Weights of a small GPT-style language model, trained from scratch on English Wikipedia.
Training: a variant of Adam for these matrices, 452M tokens, 6904 steps.
MLP neurons of a small language model. Each row is named by its layer, matrix (down: output weights) and neuron, and shows model dimensions 16-143. Each number is 200 + 40 x the weight over its row's rms, rounded and kept within 0 to 999. A neuron's up and down rows have the sign that makes its largest values positive.
After each neuron's rows, "fires before" lists the tokens most often just after its 100 highest values on Wikipedia text that the model never trained on.

L6.down339,213,218,173,212,151,171,169,203,197,251,196,253,207,204,219,202,175,196,241,192,208,313,199,290,261,214,209,229,182,149,130,199,233,219,237,205,184,190,221,150,193,200,223,140,295,146,217,165,205,229,145,202,221,151,222,193,266,204,167,159,279,178,198,186,164,223,275,192,254,196,139,234,150,176,205,204,213,167,199,216,147,187,190,191,186,169,175,172,261,128,245,233,224,237,168,182,151,256,190,243,189,202,141,174,173,219,245,133,294,266,208,259,265,235,227,170,204,180,203,250,173,223,296,283,216,192,210,229
fires before: " |", ")", "2", "0", "7"

L8.down182,137,242,242,269,224,207,254,147,231,228,297,157,353,237,304,229,190,217,160,244,169,151,217,170,233,250,207,140,259,179,143,185,272,204,196,209,197,242,190,159,204,205,176,177,180,124,185,184,208,199,174,220,215,277,215,242,196,178,216,209,213,210,164,207,203,225,276,175,272,233,207,222,239,203,209,197,191,137,244,142,244,185,221,202,214,134,170,260,190,237,200,193,204,240,187,236,193,190,185,209,234,278,184,140,127,106,209,202,275,211,212,177,231,201,190,213,189,243,169,205,235,238,209,167,209,246,247,214
fires before: ",", " |", "2", "1", " October", " November"

L8.down37,184,230,214,175,234,229,347,222,224,238,181,258,240,204,219,224,135,210,151,281,169,179,222,153,229,219,142,240,155,159,304,207,185,214,175,171,207,193,194,236,244,190,148,211,255,160,205,218,168,186,171,231,211,175,231,188,236,166,142,87,289,180,151,213,246,229,221,216,289,164,205,207,190,169,174,189,230,232,140,203,132,114,241,211,232,170,217,264,232,204,198,153,234,181,160,259,162,203,233,226,220,210,247,223,239,246,224,193,215,187,218,180,199,228,147,163,242,255,241,160,227,206,183,264,239,266,162,204
fires before: "8", "9", "7"

L10.down86,247,211,209,182,218,206,187,151,181,144,180,199,179,243,202,184,159,200,181,180,208,212,174,248,194,176,230,222,156,266,191,188,211,111,130,134,275,224,169,208,153,199,177,245,170,209,271,191,201,184,126,147,195,200,156,253,149,210,220,185,222,159,209,196,154,196,194,231,211,169,254,175,191,152,218,241,117,239,210,252,183,233,228,127,174,191,142,194,200,198,247,182,192,183,159,196,205,234,163,186,170,315,218,197,185,197,210,236,246,210,227,191,114,225,231,154,245,177,234,214,236,216,223,210,182,200,262,161
fires before: "1", "0", "2", "5", "4"

L10.down93,250,170,291,253,206,206,179,189,195,231,190,181,240,201,132,112,161,223,235,201,142,145,187,161,162,217,162,174,264,178,241,198,136,168,206,182,199,153,187,208,240,242,204,225,248,197,157,209,248,225,251,119,203,149,201,254,199,172,198,232,173,296,220,224,190,174,174,225,247,147,162,177,214,190,233,208,189,258,149,222,207,209,328,81,207,216,206,230,254,175,179,140,251,226,236,186,207,154,244,226,196,210,212,201,208,240,260,194,176,224,217,263,186,233,218,229,207,182,172,143,247,154,208,190,228,194,193,174
fires before: "1", "born"

L5.down129,181,133,211,157,217,232,236,153,197,187,227,219,163,204,281,289,169,208,201,214,236,237,258,226,173,196,170,238,157,193,214,258,240,204,147,214,180,222,206,189,214,135,234,185,216,156,210,217,197,222,253,257,168,174,177,244,209,202,251,161,189,267,194,290,125,154,253,182,192,280,208,159,295,226,244,176,251,144,233,204,209,181,150,145,178,191,221,184,183,163,230,191,229,163,239,193,158,231,220,199,200,160,165,190,183,244,203,229,168,233,191,243,141,212,142,127,174,220,191,273,219,245,189,219,179,203,268,273
fires before: "s", "t"

L5.down187,184,181,205,167,230,204,210,171,140,211,206,172,209,208,129,179,231,234,166,229,219,204,211,182,197,255,134,247,230,320,214,202,191,226,194,138,223,187,210,232,180,158,252,223,194,179,174,244,210,197,209,183,180,174,207,205,146,182,188,152,132,211,133,193,219,147,219,181,164,246,236,212,233,184,201,257,174,174,234,239,210,176,190,178,293,182,203,203,219,187,183,105,168,130,168,150,144,262,168,167,221,206,196,136,167,219,201,272,210,179,218,234,275,146,211,256,165,175,196,202,174,207,234,196,156,231,176,221
fires before: "\n"

L10.down173,217,190,194,207,195,173,130,202,148,140,173,242,168,173,222,179,191,151,162,256,175,260,235,227,189,237,149,195,239,198,212,194,294,163,191,261,249,170,216,320,252,212,237,255,219,182,181,223,174,285,168,199,182,210,161,204,211,246,253,186,169,226,187,221,130,189,152,155,198,247,253,256,258,230,163,232,178,202,211,249,213,180,229,173,202,236,273,193,221,145,137,250,256,261,162,174,156,266,191,228,182,133,208,195,151,165,175,205,173,318,179,186,249,173,169,177,212,249,143,209,152,199,166,250,248,202,227,193
fires before: " |", ".", "ry"

L10.down178,199,170,207,164,196,223,216,206,248,186,217,175,278,208,163,144,196,194,248,271,188,185,224,162,195,232,268,156,186,176,145,149,223,289,202,135,238,276,219,288,232,215,232,245,199,221,221,120,161,163,158,211,165,136,256,235,204,203,215,166,220,234,175,218,210,192,130,212,218,218,160,201,181,169,135,214,264,217,288,171,216,115,227,168,207,136,204,182,184,238,300,142,311,165,250,141,159,214,216,170,249,222,150,252,185,177,252,164,222,165,186,260,206,203,102,170,190,224,148,186,173,173,220,243,197,214,237,183
fires before: "0", ".", "2", "4", "6", "9"

L5.down369,203,137,186,210,157,202,182,215,172,203,229,212,181,208,252,197,199,224,279,242,225,222,200,223,274,280,194,239,217,182,216,192,186,295,220,175,211,229,228,189,166,186,185,189,213,241,206,110,184,194,249,182,234,227,213,215,223,237,261,198,183,187,141,199,241,259,206,244,185,247,184,247,107,170,193,231,200,153,219,190,264,141,171,147,213,224,165,219,193,219,117,240,204,156,216,227,168,150,217,208,245,201,229,141,244,143,184,238,213,236,148,265,208,125,219,206,195,181,135,162,248,166,205,149,210,222,264,179
fires before: "0", "9", "6"

L6.down319,174,242,220,135,178,223,162,216,275,151,114,189,241,113,176,167,171,177,211,172,181,188,132,228,167,170,227,187,174,188,170,183,221,166,171,210,184,206,182,158,145,231,199,152,221,162,178,215,279,160,249,225,214,191,192,185,213,194,168,260,191,124,161,196,179,203,212,151,119,136,164,218,161,164,218,235,266,174,147,200,227,123,241,173,237,214,236,227,289,129,183,216,193,170,241,234,216,152,152,220,205,189,198,165,211,127,191,240,146,116,287,171,192,184,228,184,147,191,226,156,156,225,145,177,244,157,199,228
fires before: "===", "==", "=", ":", "|"

L5.down12,187,258,189,221,220,188,213,214,160,229,193,178,142,171,335,110,244,223,155,203,193,191,240,221,244,232,201,210,173,146,165,192,197,253,209,212,208,205,139,271,175,78,152,221,211,194,243,215,143,136,125,197,242,206,208,178,181,179,171,259,117,266,189,137,221,159,188,228,326,169,127,232,168,198,171,228,225,247,168,178,161,203,174,171,163,186,222,144,183,173,177,178,146,239,216,189,247,218,158,170,216,251,192,245,142,229,165,166,150,205,199,214,217,266,130,193,201,217,183,214,225,250,233,228,194,193,202,117
fires before: "\n", " |", ":", "*", " ("

L8.down180,201,162,137,190,210,208,179,216,236,239,193,194,215,128,213,237,129,216,209,245,207,237,207,123,158,218,215,174,204,244,245,160,193,182,272,224,192,203,187,213,245,233,234,250,224,240,161,271,187,240,273,210,233,189,136,204,165,202,158,244,205,165,162,205,229,279,267,192,229,278,135,154,206,256,197,198,212,175,141,186,236,243,181,197,219,226,174,171,258,168,223,208,211,174,208,240,207,185,137,210,242,213,194,156,238,154,194,165,193,248,284,148,279,198,155,233,210,203,149,154,167,236,118,324,228,190,207,250
fires before: "9", "8", "0", "1"

L4.down216,206,178,209,205,262,214,242,165,170,256,235,170,175,241,145,234,227,187,198,208,234,212,165,220,173,225,198,158,230,58,222,223,167,166,197,205,158,159,114,155,168,249,229,179,114,218,185,232,133,120,188,290,179,174,205,202,119,150,215,247,192,147,188,185,220,206,165,271,181,220,179,157,200,218,151,208,240,187,207,211,191,168,125,143,201,208,223,191,154,230,226,229,206,152,153,230,192,198,147,217,178,212,184,215,214,175,181,94,177,185,215,133,216,206,173,256,183,181,210,179,116,191,118,208,134,239,170,190
fires before: " |", " (", " –", "\n", " and"

L10.down23,152,226,209,260,197,198,199,179,220,220,169,173,212,207,227,183,190,173,187,168,233,181,172,163,229,286,99,172,198,228,210,208,161,186,169,160,216,214,187,192,174,232,142,206,193,272,164,186,163,210,203,211,184,238,225,180,203,239,219,185,193,261,122,216,165,193,228,159,91,265,246,185,182,191,202,237,193,290,299,172,175,210,190,173,147,123,172,137,166,195,173,119,188,253,180,121,204,204,123,233,225,216,223,203,139,166,203,146,270,205,225,158,216,188,173,245,230,178,155,152,181,261,179,201,143,274,181,203
fires before: " \"", "\n", " "

L5.down314,139,236,245,120,199,184,263,261,193,237,190,73,191,188,278,234,150,175,261,185,217,126,266,202,195,211,172,222,158,143,220,184,310,191,202,162,190,252,207,198,120,203,282,197,220,162,230,123,172,159,181,255,205,198,153,223,190,197,144,190,192,141,211,218,222,148,211,142,261,216,171,215,168,184,250,247,247,238,197,191,234,133,236,227,168,216,195,213,184,183,138,215,211,146,224,168,252,196,214,210,172,208,146,203,164,216,234,201,164,238,231,172,270,187,260,218,179,226,201,216,98,198,134,196,216,175,235,162
fires before: " |", "-", "1", " ("

L5.down317,228,129,202,192,200,258,153,150,210,173,171,226,270,223,161,193,229,133,205,250,177,214,239,250,237,226,209,152,197,133,199,254,255,198,229,166,256,214,198,140,184,189,203,186,187,218,176,158,207,232,177,199,181,175,160,253,193,222,203,194,194,179,164,177,202,176,256,148,256,224,154,156,180,223,199,246,181,227,224,240,219,180,213,199,260,224,195,183,186,198,232,219,214,109,243,185,195,251,255,138,191,199,270,145,255,191,198,183,168,107,156,264,241,200,201,180,162,222,218,167,236,226,175,201,202,224,212,167
fires before: " ", " W", " L", " Released", " Mid"

L8.down239,215,237,133,235,215,170,199,232,242,174,179,197,229,235,93,109,251,217,195,249,268,183,229,145,219,184,212,152,212,172,243,177,325,224,144,154,256,216,252,256,216,119,213,243,231,203,184,137,142,158,262,291,221,225,167,139,211,252,126,219,194,221,241,178,120,194,187,170,206,185,238,202,231,210,190,225,202,147,159,196,236,203,229,174,169,191,183,244,262,192,192,177,180,147,202,153,139,235,136,214,242,267,202,214,213,224,209,217,233,214,208,272,199,211,169,247,207,230,269,192,150,159,194,187,203,259,231,177
fires before: "\n", "H"

L5.down48,210,179,233,255,233,262,197,195,133,214,233,158,145,207,126,173,197,202,228,213,272,210,230,183,147,204,181,156,132,159,217,213,193,224,200,229,141,232,232,168,202,159,280,197,212,129,207,91,257,209,215,214,215,147,236,216,262,137,158,168,233,267,149,179,208,185,218,233,250,204,166,206,235,259,254,214,208,231,223,263,247,284,173,293,199,226,227,167,189,270,241,222,186,194,84,136,194,227,261,187,216,179,260,184,214,204,246,180,176,221,164,210,261,169,194,181,163,127,213,198,194,222,200,171,218,209,168,227
fires before: " ", "\n", "am"

L6.down165,212,283,179,193,199,155,209,217,236,205,229,150,204,178,264,204,179,185,221,289,175,249,165,214,225,242,230,189,209,102,264,259,270,165,176,229,253,173,241,150,216,253,235,164,158,187,199,216,180,197,191,246,170,203,141,202,213,253,217,177,237,237,228,215,175,253,291,222,118,190,200,145,201,164,270,220,182,268,115,209,168,245,158,210,189,250,221,193,268,136,295,194,193,170,173,176,173,229,242,172,130,244,196,177,200,223,225,207,235,168,219,192,243,181,193,231,204,262,193,237,144,296,202,216,135,252,134,224
fires before: " |"

L4.down57,86,108,140,184,216,211,119,128,211,229,154,222,165,262,201,231,222,196,202,205,204,262,271,246,212,179,144,154,184,272,216,192,174,144,213,203,212,280,212,192,229,276,185,190,213,156,198,171,195,155,231,271,149,177,179,190,204,219,240,208,279,219,192,194,290,241,216,136,246,239,227,132,205,231,231,231,208,207,181,141,267,207,217,242,208,198,232,233,178,212,196,194,148,198,149,213,206,263,256,192,197,196,200,170,129,143,251,233,234,197,242,259,265,165,152,184,223,184,222,204,254,198,243,178,161,221,206,165
fires before: " |", " ", " —", "\n", "″"

L10.down356,179,232,241,203,124,197,220,199,275,140,218,208,185,208,100,185,160,182,222,188,170,273,231,223,165,195,191,181,176,217,222,231,193,180,209,225,213,181,195,236,234,216,199,247,179,207,232,193,169,213,225,229,172,157,149,259,200,114,205,269,281,176,228,179,231,127,214,236,187,157,189,172,193,191,228,228,231,207,250,181,228,333,237,187,237,258,214,169,179,112,203,183,213,237,161,179,262,215,203,237,215,235,201,268,164,218,228,131,231,223,249,119,232,311,198,234,193,191,184,236,218,255,196,259,242,265,185,214
fires before: " |", "\n", ")", " (", "),"

L10.down113,170,187,198,209,212,267,140,195,141,199,166,242,199,305,175,219,192,204,174,151,184,296,177,226,148,244,183,228,188,201,132,178,212,229,213,234,248,223,192,210,183,180,231,208,122,238,232,190,151,245,203,167,142,199,171,155,266,113,169,160,212,250,201,208,186,234,182,171,256,170,128,243,252,184,166,115,184,170,262,166,180,162,199,262,213,230,196,177,176,240,190,211,173,193,142,239,256,201,182,238,296,179,209,195,206,135,179,177,149,168,226,200,252,223,133,235,182,236,249,226,157,226,187,184,136,219,217,207
fires before: "ey", "ing", "es", "y", "ie", "ter"

L4.down204,185,196,166,179,234,164,238,147,279,250,234,192,265,225,229,128,229,223,190,245,200,178,240,202,203,267,158,213,252,170,126,155,239,165,157,238,271,241,257,177,198,282,145,129,219,238,172,191,197,274,139,207,251,167,168,233,228,212,173,221,176,160,216,163,178,215,213,217,197,276,179,163,178,213,215,149,195,151,208,129,199,180,195,152,279,186,155,284,193,139,162,220,249,218,156,200,307,197,136,180,226,127,238,231,271,154,130,204,202,204,238,196,270,255,167,184,188,207,183,206,184,202,222,230,205,187,208,223
fires before: " of", " ==", "==", " and", "."

L4.down254,133,248,182,159,203,113,244,173,271,222,258,204,250,186,156,227,212,217,239,186,173,199,158,170,178,164,213,261,173,221,226,195,194,231,199,231,178,287,270,246,151,274,186,230,213,200,143,158,173,192,208,209,146,234,162,209,165,221,172,197,144,266,200,246,199,194,265,192,169,207,217,211,220,225,204,203,212,194,194,223,202,184,220,213,189,217,153,160,133,183,147,162,181,219,164,172,246,141,239,239,173,226,194,170,147,176,237,246,116,154,215,171,247,220,193,188,170,227,183,228,247,189,181,224,173,140,214,187
fires before: "===", "|", "==", "\"", "===="

L10.down208,235,218,208,189,200,222,169,128,215,213,238,94,154,190,149,136,207,179,179,202,255,229,200,192,216,229,198,173,148,225,240,121,160,250,185,240,246,136,187,201,249,285,230,178,226,224,226,275,190,205,178,249,190,181,167,199,208,228,201,252,235,155,207,286,262,195,208,153,211,183,282,196,248,227,182,275,187,184,218,162,159,134,195,178,284,245,145,211,173,196,181,215,231,275,192,207,272,223,211,227,191,199,159,160,205,225,201,208,261,290,190,212,282,182,166,251,140,213,211,186,205,237,186,235,267,225,195,144
fires before: "\n", "|", " ", "-", "isl"

L5.down323,244,160,202,198,200,268,177,175,251,186,146,183,188,288,197,196,137,177,164,196,192,289,209,175,223,270,253,190,252,179,205,241,81,237,201,97,232,198,317,188,283,186,135,248,234,200,193,147,201,185,166,197,186,219,211,193,189,218,198,188,161,218,241,154,259,172,206,268,174,165,209,112,151,206,169,244,206,136,162,205,216,213,228,168,241,259,165,168,246,221,209,176,143,165,188,159,143,249,188,198,218,195,217,208,140,221,184,223,200,208,110,285,240,138,177,185,123,210,189,224,162,210,183,311,194,188,210,201
fires before: "\n", "-"

L10.down26,171,245,120,197,141,167,241,224,147,211,211,184,222,190,174,222,183,215,140,206,182,102,144,205,155,226,225,226,324,170,188,239,268,191,126,222,157,188,151,211,180,143,152,206,149,292,253,217,180,180,139,196,224,287,207,190,200,278,161,245,295,133,144,195,182,228,184,154,186,212,146,255,201,219,190,271,165,211,286,221,189,158,181,213,233,193,238,201,201,162,192,169,229,229,249,202,218,209,171,217,167,243,169,178,173,224,198,119,188,188,172,195,256,168,177,157,221,137,167,166,227,268,192,147,217,251,223,173
fires before: "\n", "5", "6", "7", " Ch", " is"

L8.down250,122,212,274,216,190,177,206,231,296,241,152,247,207,198,169,143,217,279,172,241,212,222,195,151,228,254,131,273,232,161,236,190,211,194,245,135,131,194,250,170,125,186,199,214,237,187,163,284,181,137,177,190,248,215,223,184,222,158,199,238,239,283,185,256,207,193,136,157,134,188,177,180,148,238,212,149,163,203,187,199,211,234,196,263,218,159,162,231,215,210,162,245,216,190,224,168,130,241,239,184,186,241,134,217,207,185,209,172,182,195,179,176,166,233,142,161,269,163,240,195,285,212,190,156,127,229,250,195
fires before: "9", " Votes", " Length", "\n", "8"

L4.down154,224,185,251,198,194,112,203,184,162,110,223,227,248,212,244,254,237,183,258,206,168,130,242,155,270,186,223,150,231,244,199,273,197,167,177,220,196,191,282,231,218,199,192,278,241,242,143,162,245,254,240,281,206,204,174,257,189,257,240,174,282,153,236,257,209,154,218,181,123,265,230,224,187,199,206,215,166,255,213,122,224,160,198,177,168,219,152,302,154,220,221,190,237,189,198,144,213,154,199,200,244,169,224,193,210,222,116,160,169,159,195,257,213,256,180,254,180,184,214,178,227,237,165,198,241,186,206,183
fires before: "==", "d", " and", " ==", " of"

L5.down61,213,209,165,257,179,217,206,197,221,179,192,247,188,180,305,184,246,240,144,213,182,238,247,216,243,218,207,157,181,241,188,227,197,158,143,190,232,220,227,191,216,187,123,104,231,153,245,204,189,195,168,240,253,206,208,193,283,194,253,195,212,242,228,181,252,164,261,228,211,157,238,180,196,224,214,186,215,129,185,241,106,152,234,227,202,219,241,241,141,262,189,161,213,241,171,166,147,219,277,198,229,168,267,185,253,182,191,232,246,211,212,252,178,228,176,199,233,245,192,229,208,215,294,194,133,241,217,245
fires before: "s", "ator", "N", "st", "hes"

L10.down264,251,185,252,184,192,226,184,211,165,242,169,213,202,161,204,224,184,145,253,238,282,210,168,301,200,176,123,248,247,220,252,268,115,157,236,216,148,109,164,244,209,185,207,284,186,225,196,145,204,219,234,209,215,239,172,271,194,209,180,159,200,160,225,249,203,167,248,215,195,279,179,177,175,202,142,233,191,260,153,180,202,281,218,157,135,197,190,182,161,235,224,143,122,206,231,226,237,180,184,270,157,152,214,121,191,166,218,167,246,140,171,276,140,166,180,211,181,214,228,250,271,155,97,180,202,180,199,206
fires before: "3", "4", "ho", "ora", "2"

L8.down243,195,182,189,241,200,202,176,122,230,194,230,167,137,163,272,176,284,191,252,239,168,186,211,232,258,223,232,214,221,150,244,193,267,213,243,120,156,216,155,198,146,196,192,233,199,244,180,238,244,185,132,216,200,271,187,180,156,179,209,198,193,218,157,119,238,113,217,257,183,129,171,250,234,188,109,190,219,192,167,216,151,185,190,152,278,227,127,259,208,278,227,218,234,219,230,194,186,140,237,223,281,258,137,241,220,209,138,143,128,208,212,198,194,191,134,210,228,201,158,233,191,218,169,153,185,257,158,205
fires before: " |", " votes", ":", ".", " chart"

L4.down177,224,227,116,194,250,122,237,206,191,170,161,98,221,210,235,169,229,147,175,221,228,221,191,206,163,167,172,205,221,130,264,202,188,145,193,201,151,243,153,150,186,180,170,228,201,191,285,157,189,202,187,173,275,251,153,249,239,216,250,146,182,263,183,248,208,189,192,165,215,267,214,177,83,156,164,184,245,197,169,207,219,210,169,250,206,197,181,197,177,126,196,223,206,178,206,199,271,177,176,149,189,222,265,215,165,258,230,179,244,158,178,141,224,286,231,209,173,192,198,215,208,226,187,184,199,196,235,212
fires before: "==", " ==", " and", "ation", " statistics"

L10.down237,184,183,207,215,223,188,272,243,172,283,232,187,185,200,166,154,205,190,179,171,249,175,224,193,175,107,195,162,199,121,176,174,73,225,274,175,231,166,183,186,191,226,237,196,208,172,213,168,196,189,195,243,182,165,193,179,224,222,167,236,244,243,132,217,225,200,222,212,199,202,136,254,207,117,135,129,197,186,218,223,178,107,167,87,199,218,193,166,147,153,152,193,230,209,207,175,263,174,165,225,210,186,156,226,210,270,233,190,184,154,198,278,211,204,211,156,159,192,188,298,204,218,256,201,255,211,222,168
fires before: ".", ",", " and", " of", "'"

L10.down145,273,134,184,142,107,274,135,202,247,245,191,235,267,155,158,222,225,214,133,170,227,132,255,196,247,225,199,251,209,206,295,233,248,234,221,203,212,199,178,183,228,176,179,174,137,228,271,198,153,242,139,176,266,200,151,152,207,190,228,172,255,170,247,210,181,195,229,236,178,129,188,228,219,240,279,142,259,224,214,139,173,272,254,191,191,183,156,212,160,252,276,198,186,162,161,186,177,199,154,201,164,212,194,200,219,322,146,187,256,199,205,227,220,252,221,186,187,226,203,171,181,166,180,136,155,200,251,235
fires before: ":"

L10.down354,192,207,188,199,265,164,227,180,161,157,149,185,167,188,247,226,155,197,183,224,258,232,225,232,282,170,237,166,200,194,130,138,202,264,165,191,277,203,206,119,256,154,209,135,107,231,210,166,211,188,205,242,220,204,180,185,221,138,240,178,186,226,194,239,180,245,198,165,203,200,208,176,247,164,175,165,195,238,260,243,217,182,156,146,253,250,212,198,194,208,164,181,232,276,181,199,176,203,188,169,200,217,266,263,216,257,237,210,195,155,211,165,184,234,162,167,224,98,167,197,289,178,180,159,247,247,205,132
fires before: "0", "1", "2"

L2.down257,173,169,199,179,173,188,222,232,241,252,178,270,211,177,252,191,229,181,255,236,223,176,171,193,143,178,159,156,133,230,194,119,243,160,243,226,114,148,196,196,315,227,186,160,227,214,216,192,163,264,237,205,187,230,118,254,234,203,184,315,218,206,133,247,274,230,177,219,227,251,202,156,213,160,220,221,181,169,175,225,237,158,245,228,226,206,185,192,166,264,196,194,240,230,155,145,236,224,179,166,251,223,206,217,214,152,110,194,178,210,310,204,230,264,253,253,200,218,214,182,272,159,195,207,251,214,242,161
fires before: " ", "\n"

L8.down330,165,214,256,206,228,217,219,188,190,144,235,181,182,214,165,163,234,207,221,234,222,219,223,240,279,180,186,251,199,151,190,181,216,179,281,149,239,281,157,214,236,214,193,261,206,208,247,149,217,173,223,209,140,195,170,186,256,198,178,251,291,268,212,234,182,143,249,227,190,251,210,153,132,235,215,217,219,236,124,182,251,192,227,169,251,165,243,251,210,224,194,216,171,190,141,161,148,210,210,179,237,289,226,176,140,153,212,292,285,184,227,238,296,247,177,159,198,180,213,252,208,146,215,216,202,265,228,223
fires before: " ", "\n", ")", " |"

L4.down351,251,222,165,246,159,204,241,122,185,194,242,210,176,223,120,200,247,165,149,147,221,183,239,174,153,179,179,239,209,236,164,199,168,232,105,249,247,194,173,228,236,162,192,217,158,174,257,178,173,170,202,176,166,225,244,149,191,133,154,207,211,193,247,217,214,241,217,221,264,201,147,124,196,242,214,188,244,180,196,199,214,230,249,245,155,234,289,133,205,246,224,210,133,196,245,179,211,222,231,210,264,259,157,184,149,215,297,155,173,172,125,212,240,188,195,171,160,201,211,180,231,195,256,214,214,183,222,167
fires before: "1", "2", "4", "5", "6", "7"

L5.down256,178,236,219,214,265,244,225,207,175,236,235,185,216,239,269,207,189,189,113,252,156,192,191,183,144,245,187,167,204,180,196,99,154,211,219,191,175,127,139,224,170,203,153,164,140,147,154,123,185,199,256,157,160,226,213,202,202,243,201,203,220,177,269,128,153,279,216,180,216,100,283,208,209,224,216,216,284,185,197,167,230,293,193,243,222,177,239,225,131,219,221,189,164,213,167,137,276,224,235,176,219,154,239,297,231,169,159,168,193,160,182,235,189,192,194,207,200,204,206,245,170,186,298,204,230,169,224,216
fires before: "\n", " |", "ad", "es", " of"

L10.down263,133,178,261,258,220,232,195,179,254,260,258,229,203,145,216,198,112,164,201,222,218,126,112,196,172,240,170,236,226,143,176,183,149,86,221,163,199,202,287,219,212,220,180,250,214,176,158,196,179,203,196,190,213,206,249,143,164,181,216,215,236,212,195,153,193,206,255,167,216,140,290,176,217,238,248,183,245,202,242,116,222,165,242,218,206,171,222,251,227,191,186,158,215,191,232,195,223,163,220,231,177,167,156,234,200,186,185,197,216,212,217,153,133,202,188,179,143,186,247,197,153,270,214,184,176,264,231,158
fires before: "1", "9", "2"

L4.down383,153,220,201,157,198,164,245,167,179,146,223,96,197,203,186,240,266,237,208,211,158,194,257,103,93,221,180,157,152,88,192,213,175,174,225,290,137,230,211,236,241,284,192,221,239,255,199,170,187,171,164,204,190,206,253,216,207,177,207,243,261,210,222,178,196,231,199,243,230,180,185,219,202,217,159,174,224,158,176,263,180,220,267,195,228,190,171,245,181,207,197,173,168,244,252,211,266,173,229,195,209,224,200,210,180,217,222,168,126,169,230,196,248,202,260,188,161,163,256,283,166,114,253,235,221,162,197,166
fires before: "===", "==", "====", "|", "ers"

L5.down307,195,123,124,155,234,194,232,137,181,191,273,169,237,241,215,229,222,170,199,242,168,228,186,236,258,260,172,230,226,161,223,204,203,189,186,221,205,251,130,174,189,178,226,197,187,108,186,155,199,168,194,236,212,263,141,160,205,252,161,179,284,219,230,154,224,174,212,187,196,235,235,159,201,187,168,197,223,116,202,113,199,277,215,229,205,220,217,201,159,245,170,159,262,201,207,211,186,219,135,177,211,239,231,203,186,169,270,220,179,107,208,213,298,166,79,194,181,203,278,228,173,195,286,277,199,218,226,257
fires before: "s", " \"", " The"

L4.down239,210,115,239,207,182,197,186,164,185,201,152,240,210,207,104,134,191,202,209,213,238,287,193,182,161,205,207,279,230,299,188,107,212,132,94,147,192,145,177,192,214,189,204,82,149,200,221,178,176,152,225,194,177,172,148,205,187,235,176,142,224,164,248,179,186,140,180,170,198,203,175,195,226,169,191,229,226,239,192,247,183,142,209,144,254,253,214,233,209,189,246,193,216,176,201,255,235,191,119,222,202,245,126,212,123,235,202,261,182,192,133,157,206,183,245,223,200,185,237,167,203,170,204,157,231,209,210,173
fires before: "-", "\n"

L4.down198,230,164,255,135,224,187,208,176,200,272,211,203,216,204,180,218,245,266,251,251,214,213,134,223,75,210,230,203,159,212,173,174,258,190,221,220,178,209,234,154,180,170,260,167,161,249,201,206,166,172,252,218,252,216,242,216,206,183,270,193,212,220,201,190,246,304,198,209,247,141,201,191,146,250,273,119,282,171,208,226,217,203,215,219,209,205,182,147,124,188,200,244,93,179,162,201,260,184,221,132,194,200,214,160,216,206,213,228,140,177,218,227,222,220,151,208,196,252,215,213,207,142,158,229,195,216,175,197
fires before: "=", "==", "===", "S", "T", "M"

L6.down119,162,157,156,157,199,141,240,188,229,252,207,236,262,204,216,160,195,248,212,202,214,213,271,190,209,200,167,223,212,162,210,171,217,257,256,138,202,203,190,206,167,213,123,233,275,225,232,187,158,151,203,247,239,279,194,236,203,215,225,237,266,195,239,193,160,218,210,268,153,219,196,236,292,195,236,182,180,194,106,203,247,220,248,191,209,241,197,238,276,254,268,190,220,227,185,219,200,244,269,216,281,185,213,153,209,140,187,203,189,125,277,122,165,130,201,225,185,250,203,247,220,185,167,224,161,165,117,226
fires before: "\n"